Weights of a small GPT-style language model, trained from scratch on English Wikipedia.
Architecture: RMSNorm before each block, rotary positions, no biases in attention or MLP, untied embeddings.
Training: 250M tokens, 7627 steps.
MLP neurons of a small language model. Each row is named by its layer, matrix (down: output weights) and neuron, and shows model dimensions 32-127. Each number is 50 + 10 x the weight over its row's rms, rounded and kept within 0 to 99. A neuron's up and down rows have the sign that makes its largest values positive.
A block is one neuron, or neurons of one layer that tend to fire together. After each block is what it responds to, as a language model described it from the Wikipedia text at the highest values.

L3.down311:55 47 37 49 42 52 49 38 50 67 58 53 33 46 48 54 58 57 49 53 31 63 46 41 54 60 66 48 56 46 40 43 51 56 44 50 51 54 40 47 47 69 43 66 59 30 59 60 54 36 32 50 56 40 51 58 32 55 55 61 68 51 50 44 39 33 58 46 43 46 54 72 48 60 54 36 31 49 47 59 50 57 26 41 46 40 59 47 52 60 34 25 60 58 40 54
L3.down332:53 43 72 62 67 58 51 49 63 43 62 48 43 31 48 43 44 47 48 44 35 41 58 47 42 51 55 54 68 45 67 55 45 43 44 50 62 52 59 41 47 53 58 60 45 34 36 41 82 72 44 55 40 50 84 55 52 58 58 46 49 51 35 56 55 46 39 70 45 46 18 38 53 48 46 48 66 25 51 44 49 69 63 65 49 57 53 36 54 50 50 60 50 48 47 30
L3.down358:56 45 52 57 59 62 73 61 44 47 43 45 54 43 60 45 44 58 42 72 40 45 46 54 64 41 59 48 50 44 73 54 52 73 48 30 65 56 40 40 51 42 59 45 45 64 47 46 56 44 45 45 58 55 83 60 45 60 36 40 62 39 48 26 62 42 54 43 53 53 46 26 49 42 44 58 51 41 52 40 50 51 62 50 56 56 51 43 36 54 57 52 55 55 67 47
L3.down367:43 26 69 43 60 56 55 60 55 50 57 48 46 43 71 41 55 65 50 42 48 47 38 43 44 55 42 62 61 36 46 41 40 48 53 62 54 43 52 45 54 59 55 47 44 58 57 57 67 47 54 55 41 59 43 80 64 53 61 50 46 43 42 50 58 55 57 48 58 60 35 29 49 41 43 51 55 63 48 46 53 47 43 46 55 51 57 48 59 42 56 61 48 41 54 36
L3.down412:70 33 42 58 55 75 61 38 44 72 51 58 53 40 60 55 39 64 47 56 31 39 58 54 53 48 52 46 61 47 46 45 52 53 57 58 56 61 37 45 43 48 32 70 56 55 33 60 55 40 43 39 46 53 85 51 44 62 41 34 42 49 38 54 45 40 47 49 42 61 51 54 33 57 36 49 50 48 38 33 44 61 47 48 50 34 57 45 44 48 57 54 62 51 59 55
L3.down553:54 51 66 53 61 99 45 61 50 66 45 46 54 41 44 48 34 58 52 64 46 35 50 49 51 46 44 54 46 55 54 51 49 58 49 58 65 35 57 52 57 49 46 41 51 25 53 40 49 63 47 58 38 46 94 71 43 69 48 48 53 43 43 42 50 36 35 48 40 50 47 45 46 42 42 43 50 51 48 49 40 58 65 54 69 40 34 52 68 47 56 51 74 56 40 51
L3.down624:53 52 36 57 48 68 52 63 43 53 58 55 35 40 41 44 46 49 54 55 57 75 55 52 43 49 56 39 64 61 57 55 44 56 39 47 51 41 62 54 52 55 70 55 62 39 67 46 60 53 45 58 59 33 39 77 55 67 74 51 54 74 49 41 42 48 45 53 40 60 55 65 53 58 49 21 54 54 47 47 60 34 49 40 46 47 32 60 52 51 47 44 44 54 43 62
L3.down664:79 44 41 46 65 71 45 43 66 43 43 50 39 46 67 77 51 52 66 54 40 54 59 41 38 23 56 43 52 52 40 48 68 29 51 48 47 65 43 31 52 33 31 58 58 52 39 51 39 57 50 56 43 44 65 54 40 46 43 58 44 45 42 56 57 38 52 41 35 44 45 49 46 53 60 50 52 44 48 50 28 47 58 55 38 33 50 32 59 59 41 50 47 50 55 41
Description: Word-start fragments, acronym letters

L3.down7:28 63 48 57 33 56 57 39 61 49 33 49 50 54 63 62 61 62 48 46 48 56 76 59 40 31 69 49 54 53 61 57 41 38 62 49 56 35 46 43 48 55 64 48 58 52 33 60 51 44 61 49 50 52 53 33 53 54 35 70 45 45 63 53 55 38 54 59 57 64 42 50 45 48 57 50 45 55 68 44 30 54 64 42 73 53 59 60 46 36 43 53 63 43 44 32
L3.down58:47 48 30 50 55 39 30 49 46 42 59 49 55 45 50 45 34 60 60 49 38 53 45 56 39 49 40 52 45 50 69 51 46 43 64 52 54 57 68 52 53 57 33 40 42 46 48 63 43 60 42 46 41 38 55 57 55 37 71 47 63 42 47 58 66 57 79 47 56 41 39 42 65 36 64 48 59 60 54 45 62 27 42 54 34 52 35 48 32 55 58 60 58 42 71 35
L3.down75:47 43 44 51 50 80 42 48 45 43 50 41 63 47 46 44 45 38 62 47 66 56 57 54 58 68 43 62 54 67 50 37 42 49 45 57 57 33 60 27 65 43 60 59 53 42 46 45 61 46 57 49 44 37 44 54 42 43 36 43 63 56 58 58 41 49 63 43 69 63 36 88 47 66 65 40 62 44 58 49 47 50 64 80 58 41 32 47 63 50 41 61 63 57 34 46
L3.down269:63 39 45 65 45 46 72 48 64 43 69 46 71 46 40 58 44 46 52 53 48 63 29 51 47 59 33 62 40 59 67 59 42 61 47 55 58 30 55 50 62 46 41 46 65 39 45 51 60 50 44 45 29 48 40 52 54 47 67 39 52 65 54 59 55 38 60 45 51 45 44 71 52 36 47 53 48 52 50 45 40 42 31 59 47 44 47 54 61 52 53 21 64 55 46 56
L3.down280:56 39 52 55 36 16 59 47 76 45 57 57 65 48 55 57 37 68 36 49 53 60 46 51 62 57 46 40 40 81 47 57 50 33 66 65 44 59 43 33 47 43 59 71 51 47 52 55 40 55 55 40 69 46 38 46 48 58 46 46 60 49 49 39 50 67 44 62 46 41 39 29 56 46 62 56 48 50 46 53 36 39 46 27 53 73 55 45 45 48 38 28 54 29 52 40
L3.down292:70 57 48 57 51 73 51 37 55 59 49 53 50 55 54 59 66 36 59 54 75 59 45 45 57 61 47 44 48 70 36 40 55 45 60 58 43 42 64 44 58 66 65 39 63 37 25 33 62 51 51 46 49 53 33 57 48 62 38 66 57 50 46 42 40 41 67 45 57 54 41 61 56 43 51 50 34 48 48 36 37 51 44 45 36 52 54 56 52 49 47 54 49 49 32 38
L3.down402:42 35 37 55 47 83 41 61 58 79 53 58 42 57 37 46 60 45 55 66 51 66 64 48 63 47 37 47 44 58 71 65 56 44 41 41 55 55 49 46 66 52 59 55 47 24 68 50 49 36 57 53 60 32 40 57 53 52 51 56 46 57 52 52 36 51 28 53 62 55 23 60 38 45 55 37 51 52 64 51 41 57 46 58 48 55 25 46 33 55 55 56 37 48 41 42
L3.down606:40 62 41 70 41 38 49 50 50 49 61 45 44 52 60 80 59 41 69 58 45 42 47 53 72 67 50 62 62 48 61 56 70 41 52 45 48 67 52 47 54 47 77 41 43 31 46 50 54 41 41 42 51 63 60 29 62 46 38 54 47 40 51 51 61 70 64 61 62 37 37 40 64 45 57 55 37 45 43 31 42 62 51 39 52 57 59 46 36 52 48 46 63 49 47 43
Description: Wiki section-heading markers

L2.down492:67 47 55 61 53 92 63 52 56 75 55 38 56 45 35 54 40 56 60 55 44 53 52 64 34 39 58 58 50 51 51 61 48 52 43 63 54 48 50 41 55 47 38 54 46 69 47 43 66 50 49 49 47 38 92 58 60 56 39 43 38 51 51 56 52 57 57 57 47 54 48 56 55 44 52 52 42 41 34 40 53 81 63 53 59 65 41 45 62 50 40 53 56 51 56 45
Description: Capital S/R word starts

L2.down84:49 51 50 48 62 44 45 57 49 54 27 44 49 52 48 68 59 68 47 39 56 39 37 49 60 45 50 45 48 46 46 62 56 37 69 62 48 39 45 34 51 44 72 52 41 45 37 50 50 46 50 41 59 57 53 37 41 67 32 56 74 61 29 57 48 39 47 41 40 52 56 44 60 68 62 48 38 36 61 44 56 55 44 43 62 51 52 60 52 47 74 45 70 52 54 53
Description: Year digit after "2"

L2.down461:51 52 53 56 58 61 44 53 56 41 49 51 39 50 54 47 70 43 62 45 65 50 48 47 55 72 53 40 35 72 61 47 64 55 55 53 47 47 54 58 54 38 68 53 50 09 50 31 42 49 47 50 54 58 33 46 55 40 61 59 56 43 41 61 55 52 62 58 50 51 41 68 66 46 70 56 53 52 87 59 58 46 64 53 59 49 61 36 60 53 55 55 43 46 55 39
Description: Non-leading digits in numbers

L2.down32:36 54 56 57 54 29 44 46 54 57 63 48 43 40 65 66 59 38 54 47 59 49 46 56 65 65 65 46 45 49 47 54 67 49 52 51 57 77 58 62 71 52 72 46 42 51 43 52 55 52 63 52 51 54 44 47 60 45 46 41 59 48 57 53 39 70 75 38 56 59 47 49 46 30 61 56 45 54 57 37 26 57 56 47 47 56 55 33 64 36 43 38 55 64 53 53
Description: Wiki heading equals markers

L3.down50:48 50 51 58 61 18 79 63 55 52 30 45 49 57 68 75 46 39 48 38 45 43 56 59 55 56 52 45 61 48 48 57 41 47 51 41 52 39 60 63 58 52 39 46 33 26 56 56 56 48 63 56 31 44 47 48 69 61 49 39 51 54 71 61 54 58 54 67 36 34 44 45 46 60 64 68 27 56 73 58 55 46 58 65 47 59 32 51 34 58 40 62 53 41 33 54
L3.down59:56 52 49 56 77 85 48 56 46 49 44 54 55 46 62 63 59 57 54 47 54 36 61 46 40 48 61 48 51 40 45 36 43 21 51 45 47 55 55 43 54 53 59 42 53 60 38 45 58 55 35 42 34 43 33 54 51 60 64 55 39 41 47 56 63 60 41 65 39 48 38 62 42 39 52 47 67 51 54 42 42 37 68 48 53 58 56 54 45 71 41 36 36 46 45 53
L3.down164:45 43 41 43 76 64 67 44 53 31 57 53 52 45 67 53 53 57 55 52 54 56 27 43 47 39 45 32 53 39 61 52 52 55 57 36 37 39 52 56 38 55 55 45 51 23 63 45 37 44 46 49 34 48 30 56 36 63 53 69 47 55 54 55 52 50 50 75 65 51 67 54 53 65 54 49 60 52 42 47 54 43 35 50 42 45 39 65 42 57 58 41 41 45 56 42
L3.down254:66 50 39 62 42 66 41 49 53 45 46 40 65 50 65 47 58 46 69 49 46 53 68 44 52 54 44 51 54 59 40 39 66 53 27 51 32 66 63 64 65 50 41 43 51 42 51 60 44 47 53 52 54 54 48 43 40 47 42 30 51 52 59 41 69 58 46 42 53 38 57 92 39 57 39 39 34 35 61 54 53 58 28 54 47 36 40 67 59 39 44 49 63 75 51 52
L3.down264:39 48 50 52 68 64 42 50 39 61 56 60 54 64 38 46 58 35 50 58 55 64 58 44 41 45 51 48 42 41 47 51 31 58 38 34 56 49 53 51 50 67 35 36 36 42 54 53 71 38 40 46 65 47 61 44 44 43 37 58 44 43 44 53 46 54 50 62 41 22 37 65 48 39 43 46 36 46 45 46 55 40 29 34 37 59 65 61 60 46 36 50 58 39 58 62
L3.down349:57 40 40 43 66 50 52 51 54 53 33 53 48 48 53 57 50 52 52 41 63 58 64 69 60 76 40 53 58 59 58 53 53 53 67 62 32 52 68 57 47 48 50 20 42 54 58 54 42 37 68 35 58 45 49 44 44 48 43 46 39 33 49 30 44 63 47 38 53 57 54 52 60 39 55 66 50 52 42 51 50 40 41 61 49 42 38 61 69 42 48 60 50 62 51 70
L3.down533:47 55 64 37 48 51 58 56 57 41 27 50 62 55 48 52 59 54 52 25 58 48 29 51 62 40 48 47 53 39 49 55 44 43 51 50 46 55 68 53 67 43 45 55 41 28 50 51 62 57 62 63 58 50 66 38 38 54 49 40 50 57 52 64 65 57 56 38 51 50 57 92 41 52 47 65 42 46 36 37 55 45 62 52 55 42 44 38 65 44 45 52 56 67 39 47
L3.down548:51 39 52 52 61 59 43 42 35 54 48 52 52 57 58 78 34 51 52 37 42 73 42 48 55 53 32 61 42 33 53 53 32 52 65 34 53 54 53 68 44 63 51 54 60 38 43 43 64 34 51 57 51 73 48 68 34 56 37 47 50 36 51 45 52 42 46 35 44 46 40 79 31 47 63 40 50 49 54 73 59 57 38 54 41 40 46 36 58 50 34 42 72 69 43 58
Description: Final digit of years

L5.down49:52 45 64 29 46 84 52 50 41 39 44 41 49 42 52 49 49 71 53 63 37 63 79 59 38 55 65 46 57 60 62 45 41 66 60 50 56 45 51 57 57 54 38 51 60 59 57 23 50 34 49 62 58 36 59 53 35 48 55 45 34 40 39 50 61 49 58 63 46 29 70 70 34 46 48 35 35 59 56 40 57 69 32 57 54 60 33 66 50 40 52 51 40 45 42 45
L5.down64:54 46 61 49 47 43 42 36 56 60 37 47 48 39 67 34 35 55 66 63 57 36 42 56 69 50 41 55 54 43 45 43 52 51 45 63 44 39 45 45 61 44 58 41 30 66 24 33 39 64 55 53 40 53 48 61 66 44 56 37 34 39 49 43 39 56 57 41 36 46 61 21 49 43 50 55 56 38 53 54 73 38 70 39 56 54 56 57 52 31 57 44 35 43 52 44
L5.down176:59 46 50 48 64 68 41 38 27 55 47 61 34 43 73 58 45 57 51 45 55 43 46 47 40 45 42 36 45 58 54 49 51 51 27 47 75 43 56 55 56 66 47 42 68 36 59 52 52 43 59 54 43 44 36 44 56 59 49 49 50 54 54 35 52 52 50 50 53 59 27 83 50 40 57 47 38 68 38 49 45 52 55 63 39 41 64 46 28 43 63 56 43 40 72 42
L5.down179:46 51 61 51 72 55 54 54 46 53 54 43 50 34 64 46 48 65 57 57 56 61 43 62 50 80 60 52 48 50 53 48 45 40 46 42 50 46 54 58 63 53 44 55 43 48 50 39 73 54 55 50 69 74 71 53 56 38 52 62 31 46 40 39 48 57 63 50 51 67 58 98 47 60 57 43 31 70 40 67 61 65 71 56 50 48 33 47 70 51 44 52 55 51 59 63
L5.down281:48 47 49 69 61 40 45 47 46 47 35 42 60 41 55 46 44 73 48 48 51 48 37 60 53 54 42 48 33 44 53 47 75 42 69 53 35 55 60 50 33 51 52 44 56 58 63 49 38 46 47 46 44 45 63 56 58 41 42 44 49 45 49 40 64 45 62 73 50 55 32 36 45 42 67 50 32 73 43 51 59 45 67 58 46 53 57 49 49 52 56 52 37 59 48 34
L5.down344:36 52 60 43 48 60 42 49 43 52 32 35 57 39 51 54 32 54 48 81 42 39 53 57 39 54 44 50 42 41 48 51 44 50 51 46 72 46 33 70 50 49 44 34 45 42 53 60 65 40 48 44 53 73 39 35 48 50 41 42 38 48 49 58 44 60 54 49 54 54 49 30 53 46 63 41 46 43 76 46 55 48 47 46 51 57 44 51 59 48 54 29 47 50 38 47
L5.down410:57 52 48 46 50 67 55 46 51 51 55 45 47 43 55 37 35 66 41 38 45 39 58 69 67 75 47 51 36 38 38 57 40 45 45 54 53 54 55 49 56 37 61 48 46 31 50 31 46 39 56 61 51 52 53 71 33 61 44 44 51 41 50 56 43 50 48 29 63 48 74 61 44 48 46 48 51 40 58 70 56 46 47 58 60 49 63 48 56 50 36 57 51 48 51 32
L5.down654:67 41 56 55 61 64 48 53 44 52 56 45 36 39 46 63 42 55 61 67 37 62 49 63 50 29 45 60 53 46 39 44 38 60 77 50 56 60 33 52 47 66 47 48 50 40 55 28 56 42 66 33 52 38 38 67 52 45 41 45 43 42 54 35 52 53 66 30 59 43 42 69 29 47 53 38 49 47 57 59 63 55 23 51 49 58 44 50 57 45 45 45 32 41 51 51
Description: Infobox bullets and word continuations

L3.down68:66 58 47 64 61 12 49 39 41 32 43 41 53 56 34 41 50 34 52 30 47 31 59 60 59 31 50 70 61 45 32 49 54 47 33 43 59 42 44 55 50 58 32 52 48 70 60 47 56 57 49 47 55 69 54 60 47 59 43 40 52 35 50 41 39 44 53 44 55 51 47 45 51 31 49 53 50 56 54 44 48 57 46 57 49 43 54 59 47 36 52 57 41 52 56 57
L3.down185:46 57 37 49 55 62 56 63 51 57 51 58 62 50 45 46 50 55 69 50 39 62 44 59 44 41 48 38 60 45 49 43 43 57 54 57 67 36 53 56 57 57 49 54 59 16 58 61 60 36 51 48 48 54 56 51 57 60 59 40 47 74 42 49 48 40 57 46 50 61 48 47 27 45 43 51 42 47 49 41 44 52 28 57 46 48 39 53 48 64 80 56 56 65 34 64
L3.down253:54 41 59 52 61 56 43 54 44 45 54 35 53 37 52 47 48 53 52 48 53 40 61 41 51 51 53 49 58 70 47 50 41 58 28 43 62 69 49 66 53 62 31 57 51 74 53 33 59 53 69 58 32 40 38 55 37 40 58 36 37 49 30 34 44 61 54 44 47 43 41 50 39 44 61 43 54 47 52 42 40 39 70 31 63 61 49 35 62 51 58 62 51 59 42 55
L3.down368:42 50 40 58 42 51 33 30 53 48 51 31 54 51 45 46 56 45 39 44 55 47 58 54 46 40 63 61 60 48 61 49 56 35 44 54 54 64 47 55 49 33 59 40 32 60 60 71 64 42 63 54 61 65 29 50 40 57 58 29 43 49 45 54 58 69 49 59 48 55 43 65 44 56 58 57 52 50 48 29 45 51 57 59 61 43 37 56 61 39 58 49 52 55 53 20
L3.down422:50 61 61 66 57 25 63 46 57 45 56 36 40 49 47 55 53 53 55 49 35 54 39 53 46 53 44 35 65 74 46 45 40 40 59 58 65 55 55 55 58 55 60 53 44 57 50 49 51 52 66 72 46 30 41 63 56 61 41 64 61 48 55 41 39 36 52 55 45 31 46 39 68 48 54 66 47 59 45 61 65 48 62 70 55 39 39 53 42 34 55 51 58 60 44 46
L3.down453:33 48 44 66 46 57 59 53 62 52 67 35 48 46 53 63 45 49 52 48 39 40 50 53 48 32 39 62 42 48 54 50 58 43 50 46 45 44 57 51 47 59 35 47 53 69 37 49 42 54 36 60 39 35 59 43 60 56 69 64 44 45 33 49 59 48 48 40 35 43 45 23 68 48 42 54 49 53 47 63 62 40 50 62 57 68 55 51 44 46 32 38 59 55 45 48
L3.down479:56 47 47 59 44 31 40 33 52 54 33 19 56 40 44 49 69 57 69 36 61 31 46 38 43 37 48 52 65 58 49 53 54 66 55 53 42 61 54 52 54 55 63 34 52 46 44 64 60 67 42 56 45 37 32 56 39 44 36 58 42 42 52 54 58 34 55 47 63 57 31 45 56 37 74 35 44 51 33 53 48 57 72 50 58 52 54 51 59 45 33 56 47 43 53 26
L3.down698:70 49 58 62 55 45 43 36 52 51 44 55 50 52 63 58 60 44 56 52 56 44 77 56 75 61 58 55 29 53 46 55 40 58 55 55 39 49 44 53 65 45 52 29 56 61 38 41 39 60 46 47 52 49 41 23 43 45 49 45 51 51 63 52 60 58 51 40 58 71 53 56 36 61 56 51 47 32 48 30 50 50 58 64 43 59 70 52 51 73 51 39 38 36 80 50
Description: Next-to-last number digit

L5.down8:43 50 53 60 69 86 56 49 68 60 55 56 37 64 44 45 45 51 51 51 43 50 58 47 68 52 50 56 51 38 45 44 70 44 52 57 59 39 47 57 24 59 46 44 33 55 52 45 50 53 51 48 53 45 38 37 43 46 42 56 48 41 65 43 50 48 52 61 56 28 42 58 48 56 73 49 56 40 39 55 42 33 42 45 34 55 41 56 43 59 44 42 62 43 48 71
L5.down96:58 39 54 73 42 58 67 65 40 49 48 48 41 45 55 53 44 57 59 27 57 53 46 53 57 51 66 52 52 52 48 45 60 44 36 49 58 61 45 38 62 33 72 43 36 62 57 37 47 46 59 31 62 45 50 40 37 54 48 70 61 45 57 40 45 60 32 62 58 40 45 70 45 62 48 54 57 49 61 50 47 55 61 67 44 48 37 67 49 66 47 60 43 45 59 67
L5.down112:54 44 38 57 54 45 56 50 23 55 56 50 58 56 58 51 57 46 61 49 54 56 50 50 43 32 61 35 38 56 54 57 37 42 44 45 47 60 49 41 36 36 44 46 48 25 50 64 46 65 51 47 45 38 61 61 66 65 44 44 60 51 56 57 56 57 53 53 69 30 39 40 36 55 63 49 43 54 61 47 31 38 48 51 49 50 63 60 45 42 69 50 38 52 40 48
L5.down419:60 47 56 52 61 77 44 43 54 36 64 57 49 49 47 68 49 67 47 64 43 59 48 39 47 57 48 54 54 38 54 28 79 42 48 56 63 55 45 45 61 57 44 34 43 36 51 37 37 57 37 48 37 31 33 44 22 44 31 35 55 47 55 43 53 61 43 59 54 45 37 72 69 51 60 57 35 64 39 39 48 46 50 48 61 56 37 44 39 30 56 43 55 54 38 47
L5.down463:32 63 38 53 38 69 70 71 51 54 46 42 44 53 45 30 50 59 47 66 54 55 41 53 54 49 51 56 51 46 41 61 47 51 59 49 52 39 48 44 52 45 43 42 41 36 62 51 55 38 53 72 43 66 57 65 47 50 61 58 62 73 54 44 47 58 43 45 65 47 61 54 63 36 42 55 35 43 63 24 52 38 50 45 36 56 52 50 42 51 51 50 50 49 53 74
L5.down531:57 41 45 33 57 53 43 35 67 51 53 41 59 53 49 44 44 64 39 60 35 39 56 55 43 44 21 55 73 68 39 57 42 59 45 48 61 49 46 56 50 50 55 47 58 63 57 56 50 60 57 30 44 64 30 41 41 45 42 59 52 56 57 42 67 60 37 38 56 28 60 38 34 41 43 48 44 45 44 49 38 42 54 48 28 34 57 68 54 41 60 46 47 45 50 48
L5.down591:50 56 52 58 58 81 49 46 45 44 56 55 68 53 57 53 39 63 51 23 60 53 61 51 42 61 51 54 54 51 43 79 68 47 38 46 54 43 59 43 48 35 43 40 73 55 37 43 59 43 40 45 38 58 47 46 36 36 58 61 54 48 66 21 38 50 40 48 56 26 52 48 42 56 62 66 44 43 65 44 56 55 43 47 43 46 44 55 33 59 67 33 40 74 34 49
L5.down683:61 56 49 61 59 56 64 44 35 56 44 57 37 42 53 42 54 48 42 56 47 64 49 47 54 60 61 49 60 49 46 40 55 54 52 43 53 47 51 50 54 54 43 49 54 37 52 67 55 42 57 45 47 28 27 50 37 41 47 49 64 57 53 49 50 39 49 52 51 33 44 49 28 52 48 57 57 56 46 42 49 13 52 62 34 48 49 77 50 54 56 44 47 51 34 40
Description: Digits inside large numbers

L5.down53:79 31 59 37 38 59 40 40 49 61 57 46 46 46 56 38 62 58 47 54 37 50 51 42 52 62 42 48 48 58 40 36 58 51 60 43 39 57 52 59 54 53 50 52 68 57 53 54 44 71 50 47 58 44 38 53 24 45 49 56 47 62 57 49 62 59 57 50 50 56 57 55 45 60 61 49 54 56 38 58 58 49 50 67 47 47 53 65 53 39 51 42 52 45 33 53
L5.down72:46 63 56 49 53 63 36 59 36 43 58 59 34 56 58 47 50 37 55 56 48 41 35 69 60 43 55 58 52 25 49 49 56 38 57 46 64 34 38 60 50 63 40 30 40 32 53 60 57 66 51 43 47 50 49 35 54 52 37 45 52 47 47 47 56 56 50 65 55 59 63 32 54 32 61 53 64 23 52 53 55 56 46 58 26 24 58 44 64 44 60 39 53 48 55 70
L5.down118:53 52 46 53 45 59 46 60 63 55 41 73 41 39 67 55 54 67 41 53 56 63 47 51 60 65 34 57 58 45 32 49 44 59 47 53 42 53 41 30 42 45 47 63 31 52 49 42 65 47 51 29 56 50 69 44 48 51 42 46 45 42 32 45 58 60 45 45 47 43 36 16 41 43 48 35 35 37 47 65 47 54 47 48 55 52 25 59 48 62 54 47 49 57 38 43
L5.down135:38 70 60 49 60 73 50 58 57 69 29 41 49 63 58 57 54 40 57 34 45 43 59 44 58 46 46 60 49 55 34 49 45 52 54 62 54 37 62 36 36 59 66 47 44 39 53 52 61 50 57 60 36 67 51 37 43 33 47 52 32 48 35 52 45 52 37 40 56 66 43 47 49 37 59 60 45 38 51 53 46 61 53 42 54 34 59 49 53 35 60 32 65 69 37 39
L5.down233:33 46 41 58 48 64 42 45 50 67 62 46 50 49 51 46 45 34 65 36 47 66 22 55 54 59 53 54 27 61 60 41 42 41 52 65 55 39 46 42 53 49 38 32 38 31 62 35 56 45 47 49 45 71 57 54 73 52 50 53 43 41 52 51 42 48 49 42 43 56 47 56 48 58 61 47 59 36 42 30 49 42 42 38 69 69 45 53 44 43 40 44 66 47 41 55
L5.down449:56 68 59 52 47 61 54 45 57 56 68 52 39 60 59 44 48 50 58 47 31 41 39 44 60 65 67 43 57 55 71 53 48 67 42 61 54 51 53 36 58 40 58 57 48 29 39 62 58 50 60 51 47 63 49 54 58 37 67 52 55 42 71 49 47 53 52 56 60 40 58 65 62 53 36 55 56 57 35 64 57 48 44 56 30 55 62 50 62 43 50 49 54 52 39 58
L5.down451:53 55 38 56 30 64 55 42 40 61 50 57 47 28 45 38 71 20 55 27 32 68 39 52 48 52 81 58 35 49 55 58 54 48 43 47 55 49 48 36 52 44 49 46 64 41 57 40 55 39 64 59 41 60 46 59 58 50 65 51 59 71 41 42 33 43 45 54 45 56 38 54 55 39 56 49 55 54 66 43 58 63 78 43 48 60 46 50 49 51 65 59 51 53 52 34
L5.down545:50 45 70 63 56 83 46 57 46 41 48 34 63 50 55 57 47 45 47 47 39 73 44 58 61 44 54 52 56 41 32 39 47 68 55 48 54 63 48 54 42 31 54 47 42 35 44 41 42 53 44 30 40 37 53 37 69 54 50 66 55 46 61 55 51 53 60 46 53 50 38 60 51 37 53 48 50 34 55 30 66 59 65 46 42 50 39 51 35 49 46 32 41 46 60 65
Description: Inner piece of names